config = dict(
    num_key_value_heads=6,
    qk_norm=False,
    tie_word_embeddings=False,
    init_std_qkv=0.0381,
    weight_decay=0.0,
    lr_head=0.00983,
    max_grad_norm=0.5,
    final_lr_fraction=0.0,
    batch_tokens=131072,
    dataset='wikipedia_en',
)
MLP neurons of a small language model. Each row is named by its layer, matrix (gate and up: input weights) and neuron, and shows model dimensions 48-143. Each number is 500 + 25 x the weight over its row's rms, rounded and kept within 0 to 999. Numbers have three digits each. A neuron's up and down rows have the sign that makes its largest values positive.
Before each neuron's rows, "fires on" lists the tokens most often at its 100 highest values on Wikipedia text that the model never trained on.

fires on: "st", "th", " ", "ed", "nd", " Host"
L2.gate827:463474514530512518499497557505541491512535508480524514485492502530529477482495503490510511508504497503533526519537514477499547501511549482506491463470475475509498504487445476464471482456505507532559503495506495496486552515527466494520489532495504497496496506488520478498504495516548475457
L2.up827:495528528478544489520492498514496501535507522492503497520510478500490439508513449513476499466492519443474506505511489503497518529523473478489487548469484512535506479483556485550459460479479470507504509506492514495512503444462473495501501485476546460453491477498538511523525500441529532495

fires on: " as", " years", " College", " season", "c"
L2.gate58:545494525504515451476511527524507462502497482541468505477505524505488477516535463509531509522485527525467506522491490548504510493461523447484480497448482503478488499495519504502491540503504469507502541498507495532533453454444484487498513465547500519513494506464512535489504457499448508505
L2.up58:524472545537524507475475480510474469542512479526504528492536527496510483534489463513542466541512486511479481505522511504498508499494540547516496484509510492481509501460499485492508509490515500522568500493484503497528507488523493469485472501499524495495484499515428517462493490484568520475

fires on: " ===", "==", " ==", " a", " v"
L2.gate1023:547501484468468525461473495471500505480548478514477481533463473515489508476478488499536560542515526495524479505500529495522514505488477505531481504474512496523509486558514529476498479496498484478510487485515483462524498537490502466506515494543553508484489526523506533533520497524521553564
L2.up1023:462515470488500501452510484543487535524528541464520500507525494507542476482499513476482446458482516507482488466510513539516522498505524514504518469533507512439512479569525425522499538508498527539463520498509519498492513503480549513511491492509512481495530505490526517525538512482484490491

fires on: ".", " from", " to", ",", "'"
L2.gate1148:501470489476464469497438549501496505507535477506516536545490490516469509527523505533500513466506493504530491533517506479503481548504509456511504499479553513532485484562473488501505453515470490505518511535500510509485489488451498491497506527519531497467511549473527494500450508492464513498
L2.up1148:481444506507506494494480506531511584526513454496504519546523518527487493505526482462490513529558499547483508487507468486481496472532503503476502494536520480487495472476490492473469523530497529483521476481478485509454461510504510533487556535476468502537482517533474514485509470512483481507

fires on: " as", "born", " born", " As", " of", ","
L2.gate605:531511472500498533466519514483489488483515481490484584497526511530486435447512528513479466490516519487469531530540504427496464508506527464530549520491518468500465514503504509499500464464445544486520460500459470510515524475463497534515485501501525479492463502471512527502498473484551462490
L2.up605:500519499483501508504483504520521505475512471508546518523528517468485482476496493539506511504517566492483516508495526466497430527494482486501548537526488465511514524456485495529483476519465502505533445540521475492539494527484507489497494440479459508540464430467525494513457511459470528454

fires on: " and", " I", " or"
L2.gate1117:510482511450498488504428532459488514487495509537509491590476477507475479499498534501497448496489520514502513506518561574507499486473512491465533471473497544487504513466483485553511476502514517495507518521524451512502498526527524519489479533493517520513515499490527482498493497470520492482
L2.up1117:519462507497529519494515526521488436500483529532489482515511490473488474553502510488510461484542519484495481537501530529489461513481475487522519491516515494484504461476493452508510519505460505539487484496508430501517505469488491486479473502536494531515536511535522538538517465515476514495

fires on: " |", ",", "s", "."
L2.gate518:493474474493522532458502511519560497505541495489475498498486489493484484499469524510473522556527487500530498518519499506502456510462488500508492501483491487516496485509490517454507491464487470530534499504497501490480508504474451528505481476533476504501514506497509502509520561524489496552
L2.up518:516506515486463502479492527537497493493541494455556512518528478504489484493527529494487486513477508532532526524463507475481470497544479481526524424525541530543494514475504467512528449482515491542518503527525465523462511440489537506480519514517469532429486473516504539548487509514488527536

fires on: " As", " as", " to", "As", "d"
L2.gate291:542561517481497461522488523512509473499526502483523543483493488507514479525507477516508458475516506504513494522510523489481507510483469471480482521465497499543504461489501465495476487491508513473467453531496446537534555469496488501524460492527570492484502495511533553495485501447479510503
L2.up291:499494460560443461480479506539497495505500498479479490459509486503467487476479488486557505494493493469491460568496493491506431489484502499507516506493439544543438478527479502485480527482484449475495520487452502520537493521480548477504529488477538500515456527474487513496533504536486486514

fires on: " of", " American", "i", " Brazilian", "Japanese", " Australian"
L2.gate611:505521480438497472473516501514487473458494461514531471486493456495508489505523527532471531487482486465533478506476500490506501530470545510523475530482503466512531491538498524503481517456540508497489469494498452539530484493488529513510503515496497490480501471513473483521507485483500481525
L2.up611:462517479555483525505465426485524488488491486473514536519480498513489518476509450496498502506515464482514502512489453460486468544551514476486486460528488496465497518497515489514494525506495534549486469502530465508502502496474491521482501476501439510536486478563521500538468491506541515484

fires on: "s", " 0", " 2", " 5", " 4"
L2.gate1259:501494531500495475486506549542518506487526508496453448479490492492460500456541532528483482493501520498515490457493509488527486512494490499487512504493476494474494508521459467499498524548512486499453486556500485457465471516486516503474487521474503507528480478511523528529499483485490481535
L2.up1259:492485528523520478503531475562465463528523510504531469469489478458473520477491530480484464484474497512503506520467491545535493464552496530503487493497475503462534500508469464491493482523478484530487505517483499524472510484474473509493479486503492508495496468505431534525498541521499494523

fires on: " of", "e"
L2.gate1241:493532532509520499522503475499454503521470560501500477496505549509490419529493423563492503465496523481469525490550483507493511502492470494453488497474476499487513519503464497530513466481525505484474519500456476502456451499500508480497445534511488425535523451526507481497423467513474492469
L2.up1241:495530507536488518483504499472500524487467493496472499489498495520509474513488518506544517493462498549523482512502497538530513510543490510493501488498517500518481522511471516508534561505449505497471489498518481462500513468487476519531460468497468503524474440505502468532484499548463467476

fires on: "s", " also", " received", "ing"
L2.gate1041:527495481471518512485477464502492506442484469508460504495497528496544485488508483498494463454521503535540514515533510531492486524522531518528527466528530478520489510505519473529557519468532542493512495481465493506454506530465504526508530526501475526515494495539478453489486529483557477482
L2.up1041:522473514547459513452503484490493487444498499512545550501512501516478518471527576518490499524471486476496517538497519475465509503460513444542499510462472556502488515487489573513522510483565487492525472455495495530481500481478510517553468477494478494532514535483459525458474534470521455536

fires on: " |", " 0;", " 1;", " 3", ";"
L2.gate669:476463484508490465479464527464549521529529537482519481494447480454513506491511513468454493493508467455524458466499450483476497466437501503543484483499549530516485444502467529492515500472468507510485483511514512439470514461492482493468517456540502521498536487425529513480490513512508489528
L2.up669:510480536522498500479490491516487489511534475458468533532416505501505478482495504485458518491461560481488496509472490444449557472456512480538518498469507504465490476509512501467503536480509520508522495520533510475507536483490545487475481461531507495488508498486534505491462512449548479486

fires on: "s", "d", "e", " M", " year", " e"
L2.gate1220:520511436479509467490506522473485473539520513471514497513473526495503445517520455492487524446491529504426541460525498509499509526492485471507523501489509511504465522475512457508546498523496471497470522498475527515524496504510504507514513484534511516493523507496523513522466480460501477492
L2.up1220:495529505502514512510477512491485487537492469484495487494439458477527480524459510488517532539497485505496512513529500505489515519466463518527504530520493504559483525473492516447517481521515486507503439530492457525524566526489474454492519499526548483504475495511520414518500516467551512521

fires on: " years", " season", " months", " year", " month"
L2.gate881:540494485494496493491507489502502517515464498482502520480508533502506456503462522471490501489472531482509503477528476521507498506519517502494496502435526476461495479518456503512504512486550473502474514495439526476472512493543475516461497512555495480527476475526501501496512498449492507501
L2.up881:513451497519517505423492481481496513536507486515516546500492487465500502466523528501503449540528493479472496487487508501515481481457434472496491479512498499474502513494487528497481479518467558502475439475467481484523522516473498530515504439518458541477483505551491537491490573520480455511

fires on: ",", " |", " Hol", "th", " 1"
L2.gate867:541546478470498503449510510487494483534502515512517475499480523491492438525493476495489527469514459501474479517501480535528473553494500465489481466501475504517532530495520526494461531467548494461524457504498490535517521490441439511522498516498496473468502508517460532487488499484519493450
L2.up867:492483518494537508486484512531511527499472493519535497488529511492502496492490439505492456461512524470495509525516522539504496537503533455500529468487455474511498523540478525515485524500547492484509477489524508494466538518489457489489494570469506492484475473513495482480513493460468476483

fires on: "==", "\n", " =", " is", " ==", "==="
L2.gate997:476461496476461531457494501499514551504539516520521514469491489468463521523520496511506477523537495500448522510488475522485506511481502529478490475486482495513516497483493519475439487492485528491514509521562476502528505483515457501551486494504490489477494470514458511487495495489520484532
L2.up997:502494467508484513485497519515564513517534502546455475471504493503468534455502495478441516500504517486480508449500457466501518511492494448503493490541475506478486538567552479505472542489470476516507510536528486462485469523518496509511460498509492521488468486545504515484514509519498502494

fires on: "ing", " not", "d", "s", "el", "ly"
L2.gate969:453486515521525491490458508515476548512480506529526475481481521492485467496439531510503476509486455512491510476527485513497496475512493484528534512520487548502472532493516512467503499512462529492491492487483498478502466527459509456489488469495531459496477493494560510537447457518511485527
L2.up969:508528499516481394465471516514491490503531502517529537488486502513526475476505540525519507525461508519510489501483475443508482487492522459521491543506496518506517507480485555552471542501509494522494462470466521487487516517427486436484491504476471468498537530482466493493481497451507469506

fires on: "s", "c", "re", "de", " title"
L2.gate259:531516487527497504564521528450489487501503566505519515497450466490476481488514513558518512468526490515519526518499487519521513495468504500508513552454514488523530484492497533519498487459478500516525525492480520571499512499486521486466477515492513484493449473446486482467480510490518457516
L2.up259:478490468462487503489500486547516532481475496508537451509488497492482484500461477493493496461526474515508506497469484500526490515483464521474509509527476519460506525493539530528465469500476509494522483524560485527507452492544532528484501507530516494502534471498541506510509531506474499490

fires on: " A", "A", "C", " C"
L2.gate808:476482473507487547439519541468509495468471560558488497489513511520472487463494521470504500451497565529469535536510501553488500455454515503446499519434547506521505492471508474516468477450488527493455531534536451500485490499483520493526489457540465487483522516508504476520485469489516437485
L2.up808:510449477562499495559519481524549463520518507506475453568481433439484465489481504484512507481453545479475484459501525487482523471457496491496477504525491500472497486523462490502545505518432490525519502518499493517454470472491522525491490509480489530527489501527511489494557501514461500479

fires on: " |", ";", "."
L2.gate613:495465490451526510508473499477511542528502490496510479537498523522475496517469469527512475529506503506499500485525493505548471475476490487508504510520519516538532507511490565531500485479515529495456501488545485457483471476497508539495506503509483493457429511511460541532493512493490511499
L2.up613:490514582513488500488487534487492504471474549486527495497528511479460465479503477501524531521472496501541525485510475510519529528441515509498503515485524510532460530533496505501514489495519454519480434520505486525470486487518540516497495522475467488473491486482519513516457491541544564499

fires on: " to", ",", " ==", " and", "=="
L2.gate979:503493525526469536519500507518469513451513549478522520511466494473463483519481534464458469462490524512477529517481503506493457524525507506498487474449523493506480471506527507480487449467485479443443534487499434475494508519476471499491532505506468494476504491505484480524475473502482510480
L2.up979:492488465476526524495521568504518522498527466486470546486495508536493521484520528498479508515508471516547489458506486474492494506458463504462506480488489449492471490528519488497455479495499486501539481511524497524479495555526478510578498487514487502509514532470487531495480497537513493480

fires on: " A", "A", "No", " No", " An", " Other"
L2.gate481:538505489449484517515527501486480489526487526504520513489476527519543466490484488535538493439479521480496498575533478517506508494515514518492480506459543486547496452499497545507479461429542477474448522494500503478514504497521515473513515484539544502452492484508477516500520497481515470509
L2.up481:507478479492510540482492542500496475497447532515496509509519481492548429494507523473524505512497495457507459507522558542487506493533498490543509499457509509501497499490462502492503507477503500487480508522519519503524493483502526529527528465471466488476519527498535532493482466524509489467

fires on: " United", " of", " with"
L2.gate562:493477501486497472443475468485519479538502503482496483506494493475496545459490477535513471468459501494453515494553492507488500483537526501492486526498515483558505476464537518507444466544521506491431490487466504498479480497457526543504494536512473481511487523521450462524478462514499490481
L2.up562:492494519494504528528480490499460490481511477475472488509519503546490469530538588521486531475479482527530489512519504509508488496533521478503478482485507497510545530512505538522526510519515546485488478475506532469516484503499503523486536505503508489478519523499470476554482471562523497519

fires on: " as", " of", " by", " on", " in", " about"
L2.gate402:515500506471481461520502512460509506495546481496529523544524488504494494550472468513499433498538519491488533529536518476454507461505536482516480525430482509515476471482463499505531525455512530496515493523485519515534504471489475541510512503506505509486511511525510457508513494510515468522
L2.up402:459497512502515458500475476481442519485509450513525514545528501559548494512470506521493492458548526521521531513483524506473504505482465481481495501517480489478524498524504473507519463487451513503512495487541550573508476462470482545517514477512471508487521489502502493500500516481501504477

fires on: " in", " as", " after", " at", " if", " on"
L2.gate673:525525517470514511525479525487480492506515530504517491514498510500528469487480522509528473491530559487486533526531498486514523494506524457483505571468495475521484458489500480511484502448506491482476470519498470507514476449445483483565478458521517468459509472539490499520495506489533500529
L2.up673:492540522493510481486502512513538488481468485487483507504522481516489475500487489482501538481499538514522527515480517483482495488502494491524495493478502470501466489543485523487512492492513486516488462453510469487519510412483482466520532497499481518508482467502467502464475538499526512507

fires on: " to", " of", "de", "d", "ed"
L2.gate988:515534508469490470486495492483497471522556485490502480488488491488521476442512508528476501484503511511495501472529538474477517482475524519508535501438490505511530535472499469513497517485474541497515495514491460519516522534513512514522475548519564477478501496490483502468479514496504450530
L2.up988:483511531484509448500494517497506547484440466522489517473493540532527520506508529491580498498466528484462535558532522493508520515503482495483521494489490468487498490495515536473451464490514507526468503482514494503491488507484490495456511499533508519441448519495458528505511496521507513499

fires on: " also", "t", " not", " never", "re", " established"
L2.gate594:492532541472545521486508493513459501522487511518475544529497518554562473485532487506507517433501544500542493514514501490478515436487502486454507506524491493506527487489494522516520468471469492475500488494531465514497460535480475486520512509485540487457512508520429469521484492487551482500
L2.up594:510476517477472488477512523481527552511507509486463512511517500503520485498526534499478497517511550524509465443500490450490512493511497488493500568508459485518456520516495561536545512494465493512514484466497475503493542492449445514482478505520480522464513484474519471537501529481502471501

fires on: " (", "\"", ";", ",", " /", " |"
L2.gate428:515507520526507525424496468494520503484475525532538507522484490487542524531485498487471483466515493505469495486511455493484514479467518417506484492495520478519561496483510523483522475486496483535496495500517501501460501489522457507507501479537497481518537466492470538471474479564539491505
L2.up428:516500513532474514478460455502507542477451510501554497532526474483495498501508480498481529523507514523463497516516485543515480523475548507476473479504532478503508488479486517503520542457478515493489507529507474498455495510489496503491461497505462481491496500475490487478470515496497484529

fires on: "s", "m", " long", "ur", "ter"
L2.gate565:538522482460488478451490499497508523533461515467484525471506507494513549517475514466458499477488473538437550523511481498488533522490507462534536480502528499493492515479505455516470468537486496505493491508479463557517507486509490526506491478527522450489503496498519493526496459508538489523
L2.up565:470497516500462468495482533473511472500519580500490490503517509474508494501506489514482491483478489504531492535484511500555500467522513485540497520486462533504536521503521532526509509526528515522510504483528489503501554487509491494518464541494488511501531457489458525520475485513472513513

fires on: " made", "d", " make", " did", "ed"
L2.gate987:509502475513521503442491494488467521497518534520496483505480525506539481452469488553502501452513498460499490524526458507512515515466517501481526473459528499503505504483456456473508508488521511483501508479456504466518510506491465472527493523487507460496553493484491472495506502471561467509
L2.up987:482502429498533501513556531501447476486496503471535447491528546492477480478509516507505532485479514521503478522508508488492528491489510517471516448500515473512471496499506470437516508539514542475459489541460557464476494505509495461470489502486502502505520483478486463537525531483510510466

fires on: " Open", "–", ",", ":"
L2.gate721:480466454486517483525508491489470488489493502483500465523481516497503504465505497506531501517481471480492499525477477457458473502512531503495507508485503489467471544487503480474483509486519535506533514476482469495493442477487521474508498501510470516545537459456546523467485481510530478501
L2.up721:517505510488495531512475494508492508523517513487479481520474494463476528494460491494506501497472494536542508476507487523531491483525524525501512529566528514519468487529499486486524484447458495508492541506489494525471498515477470518496472498472476488464465467495448482513512468472509526489

fires on: "s", "z", " km", "ment", "d"
L2.gate1019:524474515515519511493493513536492519514527533539492501541482494523489448464453514498481517470488559502470515483505520486474473547499492491569516480515479471472471498484526510458496500511515515507460455525540486469477461538515546566543516470553516527473513510485536505503477477489481507504
L2.up1019:465498484456518476536520463506506524530527477513512473502527510463490522528464471520511508496556498491485516486528491520506524516445490509507529525482502511501455493512497517476469510525460517483475499503481485520522533466497469504462479509508492502493462491496489487507489469477437515450

fires on: "s", " which", "cer", " re", "car"
L2.gate427:497517486455473453428507519471512505496530495505493508524512473502486489524484518491493497518461476560487510507497529497452498549468549511509492497451493469496506500527520498466536508532525521515508514504501498524511495521539538508520555492514494471510504526463509498496490475548481509522
L2.up427:487515476509557507461492489489521545520514511523511513529557527520483469482527511497480573458521501510543535510523530495441470496533527525509511550481500471515466531511510512508538529493486498492541560483527500488461506508506514498456547463473466513502483480487531527523497486488524520470

fires on: ".", "tre", "s", "vel", "er", "'"
L2.gate538:532480443492519559520503522517528480472526492450510490498465526507524514494484561535506527536525516493502516528497459512484484478488523514460523481504480480512474505524494585501452465474516490552532521483506505513493505486466535471508462521507488514488529479503543524523496455534513517533
L2.up538:487479508535520504506465495507478503543486479441485494547501485501492526550484505515519507491507468503497534562476468461496439517497516531493488523503508503509417537502513480494483486525451515549491533511492525470541523490519523497495447473480485513520428534477516469503509439509467538521

fires on: " /", " place", " third", "th", " finished", " made"
L2.gate644:509506480477527559466479528505543486485532493497514518489506476501532463474515555487453466503530481491508498502535481503490527469501494507516476468484580501536538515466497511471493499503490472463512511474506523502495446484491464489510525493509539486454468494524497524493520484479518496504
L2.up644:480463470547503462432445495528506482505476505474545513484496532509482454541493514516512506503485508515467512486472444508512508480479506486511523475511514514452505498495475512502455518505514490528495512455517519501494478484543442518479495492463512502434501506458466493454509510494506508482

fires on: "d", " also", "l", "c", "b"
L2.gate152:499529525483472493497555505488489481500474541490435472506513446510538525444517458504522492499495531493473505514529512517522486499489525473517516549487500457524503485497461501513512518475489483468520457511516489496534444516505510537577489506469511477491541477520476476525509547476511534531
L2.up152:497509539505479505495523519515522498486532517465456530530543487518521489484546482486472484473525502496511524497538472516538474487498511508511517539540525518522524490503515506551499504489477541487516451460515498499506514509514472507522515489523532483510464468446490503553477533464514475498

fires on: "th", "'", " and", "s", "m"
L2.gate958:505469489463488497422507536518483513480484511474496517500495523505502457521487461568525451506536529525502531538531504493514501512501523492506489482498545450507458500511501440574485479509488511480500495536466467498495519465510464489491463556496494501481477479497489527487450496493533496511
L2.up958:477549485519475529503481499515503518479536485506461533520452529525463505498489570466549529516495467532524515549508524467497498536529533479555492499470524489485521494529459498482509459481532487508502497526482493475532531521557490447516460497493463473428501495491482530492524501510509489512

fires on: "s"
L2.gate159:558453485462503514491428486505477471484511526516526523508509505543501485499491511499534555530435445503502470503507504519497507498470510515461508519477509551479514482516535480486525478535473473477493503548525483541496440525518537492487517484490504508482467488489502527532489460506517516538
L2.up159:529518483473507515468547499521504478495503529524487509539502494500469468494517556518498483487493491472515517491526488536528498532487479500490483520495485488502475503492547513530560509474518441503471469543508501496520506523484496514468540512487528463510472478485483516463508500523507519494

fires on: "===", "==", " ===", " =="
L2.gate380:529484529491528470497506454467473520479563489543479538503480525494488540513501544498520497489510526502511520502505519510541538454466527458485482445519496474503490464540518437513532487508495501475484486479527485490520504525505476499470517513544478497504495509517495516507513507471493520540
L2.up380:458520465508496454533456465469450542465524538511539536481551520524502532531513519528537522459458513485520520503533495474510525470482497493512485480463521493493519488488512481508492493529465512481505516484517476455513520496469494531490498465507499493507499482499533486489519527463516512500

fires on: " /", " sub", " member", " vs", ":", "th"
L2.gate773:472481467501484511473483487529515486480500518492493487510481472488521470499501529502515493470559525514501467550485476501497479496476521520534507507488531494472517502490507481461473501470518511530483480496518537501510512495497449441470500504517523497475511487488548544509498474526522517489
L2.up773:492521480527508519504483512515491501473532498469482475548520522537536505515515518483511481530536510484493501513511472507502468523516506564477500534521497553501498511480502509472503493473550512499491463485471511543480517496492491459460480544489502539454512473479501489515494536468521547473

fires on: ",", ":", ".", " of", " -"
L2.gate664:510489529516475468542451471486520517506502501520504493501472509499483459519548512500461505507506499507505491508506483481515487526505474453473471479486525490488525518486494474493492486523505486475510502499518478518461486481469511508472496499493523508516517485498505481554481526508473535502
L2.up664:533461497514478507509482508474520516522498477499453498512476495532468503495551506510477457475574508514480464480495508471514487486515491510470503494508534503479463539523556507498527498505506496485505522508529480507479506468528468483478479527494508517517561502497507511529520458553537533489

fires on: "po", "bo", " front", "ep", "ip", "top"
L2.gate466:531479523515482494532520495467501490515481484496490509469504490495481511467479522503508559494488519511495466503512530540514523496529510521482482469519461498539479472544505474499525497511477457515491491503503507500479472504502482479489505550529503499481476543519479458489538496459503513507
L2.up466:539492512495511490514469529503527528547480513447490490528488514523499523485509526493491536489513475505500468508510496476495516525527506499509500484489474467500477493483526537487523511500434482531473522512557473500477486510499484519496479466534465492494489509543508519491525460492500540526

fires on: " ==", "==", " ===", "==="
L2.gate334:453515474554507486511524500502491517468512529539482495523469483509496542475492490507511486452537502472534508476494513504541509479467516493519497469491494514471494517495483537474523543507483492458503550494514484500504485463470452516478464494514530525455550488475487472491505469534483521520
L2.up334:498521505509492480479515505503510513460476500566505519535487519532448514465549490484496476466505499482536500472526473550556499525474486536441476473486479478507512505475499474488449502503502503485520507531485486513536492494485484505489468483517503531515553508479536475499500530499459489500

fires on: "in", "al", "ch", "b"
L2.gate1061:469464532495467534455510515438477558517537490460526494495488480504490466469484506465487484521506549507503535439524483496497494472468513516440512515507517508526478495503530510494485484489463524519487512543546472519480493466472517501519516527518512487514513490480511507517490466506487514497
L2.up1061:515535508514477515503490538503497480497493475503557505500514502543514516543535532502541533477482490558527518465532509502513510497478514478468488448506530548545502522485505494508524460506463504500501511483531507512513503475507493464447501460524486499514505464501491496543520486542545479552

fires on: " of", " or", "st", " and", " way"
L2.gate1267:501508488516518482479478539487489495482504520488484531474536519517510490531522469511517466496476530523476513555519480471509535477573495517545533526480467457548536479453526528529522470476490510460486483520481504488520466489523490482457455516533508520481482485483540554525462510498536497472
L2.up1267:531494483517536512497530522465491536507509495517465522493500498526569481525479526485465513533543512499483504489474505478489498482499499487471482415509476514512525489473453469504477499475471540462482497493503543454546508486522522492495532484430481480518481504506477462504522516510433518521

fires on: "'", " Decision", " a", "ate", " Square", " Score"
L2.gate573:508456443481495485502483488508498522478492457474517503500483511492496487487455499496497486516523541492489493512496500532490487489517512534439506493485493487462472477506490469473498535517468517510478508476434507477515481507470475512479474549487473479512507514503483497508502529493478491460
L2.up573:493442515469513444535508453459531516455476501523487507537490467484512478492489509521485502491478447527491484475506487477517479520468495512502498507492501488472550512517482515497478490489473545515477524450533515471517525498494461502482466556466501507544471527516526490471535476505483497489

fires on: " and", "a", " or", "2", "or"
L2.gate219:525518492467538499518493477491519526527510509516539520507495521529487498468505460544478484528503541499520521493496494500487500459519504473489515488467464548494514504475475523565495525506442470467500535496442521469497470524512515469521497462515552483500495519506458523516541452530501511510
L2.up219:540530475552559480448550514464486528499490496525497498463498514484517517454470490479484524498493503458457517492479487543489507476497490464496498421488464513465501520431490504497464544474520504521500549498475542459525467538495487464495522465503490490499507476486481493504524462503472463500

fires on: "I", " I", " who", "\"", " born", "to"
L2.gate1115:525526533528479479550508497497463471454526480487530554535531459521453519513499497519502452496504530474478505517522501516507537522454489497513529504481542496539445497511485483488489507439482521487478482488524505506528463504556505514532539492501544489469513499509531501517513506482526486498
L2.up1115:497493448545509443478544493501482490509464492495457493498538507515455516495513487530460483510470510510526530499500544473508448514520459489510481528524519473513521520475511455536505514498497517511508516485455507485490478461463480486475478513519480557514494468563503479531487503514475481511

fires on: " ==", " ===", "==", "s", "===", " ===="
L2.gate1080:511438490578512520514491489521487521503520505502521479502485488475494505470529473481461480489515466542501499511506547498485513468485485509469505524454508515489491496499489544521492473521450495434454519501470465482493484528525503501506500507504535523458481452454484515490472509524514491522
L2.up1080:492509493509526522502516500504499514489505483542522471462497504482463490468499481469499534502545524494507480467542541507503523523539483517485519486468473460498469483510482472495500529516495481524504474504497492491494482518502508487526503518512464522476455497510481509498500515538478501497

fires on: "s", "z", "b", "'", "ch", "d"
L2.gate716:497493505480508534483511509470505522497501556497483444519528501492510457462482486494450512540512524524485524470545480522459453469491485535489528540512483489509499492500488570511499454513504552463501480517492527469467506493518522554499520467480536503496483517456488522475460469463547481530
L2.up716:455525541476481488508493480508460477530520502507487500522508477534506508498502500514482446468493449527473525495519476520514496503534475493515502507527535508510520521496494496490517448534517498500515388500515486567507466515527486466477464499501475526519533514459470523523512522538461516502

fires on: "s", "ed", "d", " as", " years", "al"
L2.gate215:525485481478511509508508519487473463520480503492481465477485535472486493515449449489516518493517497488527458506501497529478520471518464504491502520480553534510490533478495488465453482485501524443478464477466474472511511493482467506524477493542488489490482481531516512486503523484482451520
L2.up215:497518483471528451460532520530478527461528473516472552511531526526547488459503490522531543500481501513532520513511543526508530502502499487495489497487506496499521546479498485455503542533495539476483491495509515489502492481524561509493441531504486513501544484530463496510520545461507481501

fires on: "s", "th", "st", " 0", " can", " an"
L2.gate1226:517477506516557566500486525516483479512498527452535496458486499513484524455533515548511516478458492506490475501497512507526516502514452498499511498511461508535501484502492483488476495451525472457487467544473461477476499538555540470479508488502517509529483484490483539576523475520499495528
L2.up1226:485481497548509542486499531533502494517534472540499508510507510516518510487470480492515448474505478495433502496490501523503519483430489490555490460525500528421512491534504441531453509519467519501503479537520540478526527475548504485515514464491493525508524506496456514509492507501480489516

fires on: " to", " and", " but", " released", " not", " it"
L2.gate947:493473441523491510521549532497463484474476578447468522509498467508514439485493492513499479494478525476492514486491496490466478480507501497472491514482462489503493490476494478515541480504505462474480506521480520470490497500507514472510496522515491509473482533526536522497514476505492543489
L2.up947:500499507512480504531507556525526522538515499503494499451495523517467522500467535453533506477521530532499470503521597508471493471492521492540503511532489508460537545527513512500470459504536503467513502533529469526558481508507519470493493517491504509488496474479453496508521452531487493458

fires on: " 1;", ";", " 2;", " and", " 3;", "ny"
L2.gate614:505485453463523429448506489493531457526497519506499470484476537461494546495484442449509471541550488479545495498529426507493471519496470494483484507479516488460473444501510523487506488503510519539504498505533477493490524479517494512515540479492532490512501468512475471466501550484485452488
L2.up614:477516504464517468532510545530507518504512490465482473535449509496481455478506518501512547507512469500485532511550524532473517515493437493541512500478497468525498516484547469494440514520466525484520454491523484480497515433477466500510485487503491504525528511480506509546496493516527513509

fires on: " a", " of", " part", " one", ".", " result"
L2.gate8:514527500525513485525484463515550509498455506498499500506508490479524463526498487491476551462533518522504504543485467506504498516517507502496507547481503493516513534428498488485503563456548497482486500479488479546452508485469514507501495506507506475540543525488456522468481522542488493500
L2.up8:443488494536495484501482515477506520501475445520476555461524480472480560506479484475502480522514510507538445475518505540533542526481481502535522472489473499477503486534487527487544514460507500476517549473497513505513519479483491532511524478480500500518496506588490499515481478517528529517

fires on: "st", "nd", " third", " first", " second", "th"
L2.gate201:495478506532491480492504535491516486489509535475455491461481453509553472460485493507491488515497490493503509518503448494471556466509518489498478502464514484507484525493506505536473501468486514514499495500479512458534476486495478469547503503519492482455484476465516503470487489449513470539
L2.up201:485462511492470545508455524489515491505522532510504526471469498499511446452513517476489493471492510461511504479485471472528477501486520495502484482483530497500521486481556524533515474479496503489559544456513473453504467512515476458458484495544525504493481503515481542485501510480509486516